Weights of a small transformer language model: vocabulary 38562.
MLP neurons of a small language model. Each row is named by its layer, matrix (up: input weights) and neuron, and shows model dimensions 144-239. Each number is 128 + 32 x the weight over its row's rms, rounded and kept within 0 to 255. Numbers have three digits each.
After each neuron's rows, "fires in" lists the words (lower case) most often at its 100 highest values on Wikipedia text that the model never trained on.

L3.up1570:121171138111120169144110086091228059100123082113079111098167146096096149109049091140155143103161132114214142146117124167133151153099119109135150076141082146128118074132088132162138103109156109089136200120114074140135067188159150115120104199118126083146131071130141129134161162140153159132
fires in: "school", "education", "college", "university", "academic", "hospital"

L3.up1684:122114057145111175109098098161138142126120146100139140124134133175116072112126113146173126102092134105090137109056130136182118091082170074168092126167063143125099112144072161143091182101107124126145109105114121121082158163143138118118082106117098156174139090121192105091163134069144131128
fires in: "back", "al", "backstreet", "began", "first"

L3.up1502:123116167158123132208093145166123146140060080119069108134081165077130158131145171133125148186162132148173131167174121092092080149122144107120109112144108174122108093087102076137128170150194137128154139065081140130125157097107121088110122122168080106192143158099114143138139135113110136142
fires in: "the", "a"

L3.up939:152146137072091166170153083186130153255105153124144139106095131161102144107129102127156126105107134145092151150112140119142077137163131130198061148098113096116139154140120094164144159061147148104142165139121102134150126151126104169145117101103136124138069059121158151119128149138123205062
fires in: "during", "following", "dynasty", "of", "after"

L3.up606:138103184123166153111144094081122139109075156095107081148134112094130061096144166110106111096115069109132109126164069172076157075142132083091102096157115152166112142102181174120111042132104097154182106134083153133146145127163144089065119086130111088110119164110132135162228140123080121134
fires in: "one", "each", "any", "from", "two"

L8.up1692:141088142125121178126160145108154188132164135121114079121111149140137160132078134156137168109168115114129101165150080144109118157123146123132077142146098101111170065179160082157141134119076128146124104062156138137167084093129118116138152139161119142107161089134178157154145098139089138066
fires in: "the", "that", "3", "a", "last", "following"

L3.up1794:127118114138152114110110112161154113151118103163108091142126082194084170123189167093176101141108117092092134179080149114144151094083109179091153149120122072127095130114116142110178092133155126129173114121131158186087161143141122099168161144097149123152127108160091123182103179100051141144
fires in: "a", "by", "addition", "to", "where"

L8.up194:126141127138136153178160194197098110120108059156099122102094129115130157158079201132118216141122072170111073161146151056114165164110149118100086129124122155165211101133130160140156109158161117151082094154111121227115149151127137163139100121159138111144112160108118135160117149105135144134
fires in: "university", "school", "college"

L3.up869:147143165094126116089106164117109154190149127159194151112125098156143093104077073098137099188105128085124078085100103112178085124122118171165135127109093118108096083100093105098149186127135135133120147129157129094122078091147142125211126103153073128135131169098168120120105120096122156125
fires in: "after", "his", "he", "was", "in"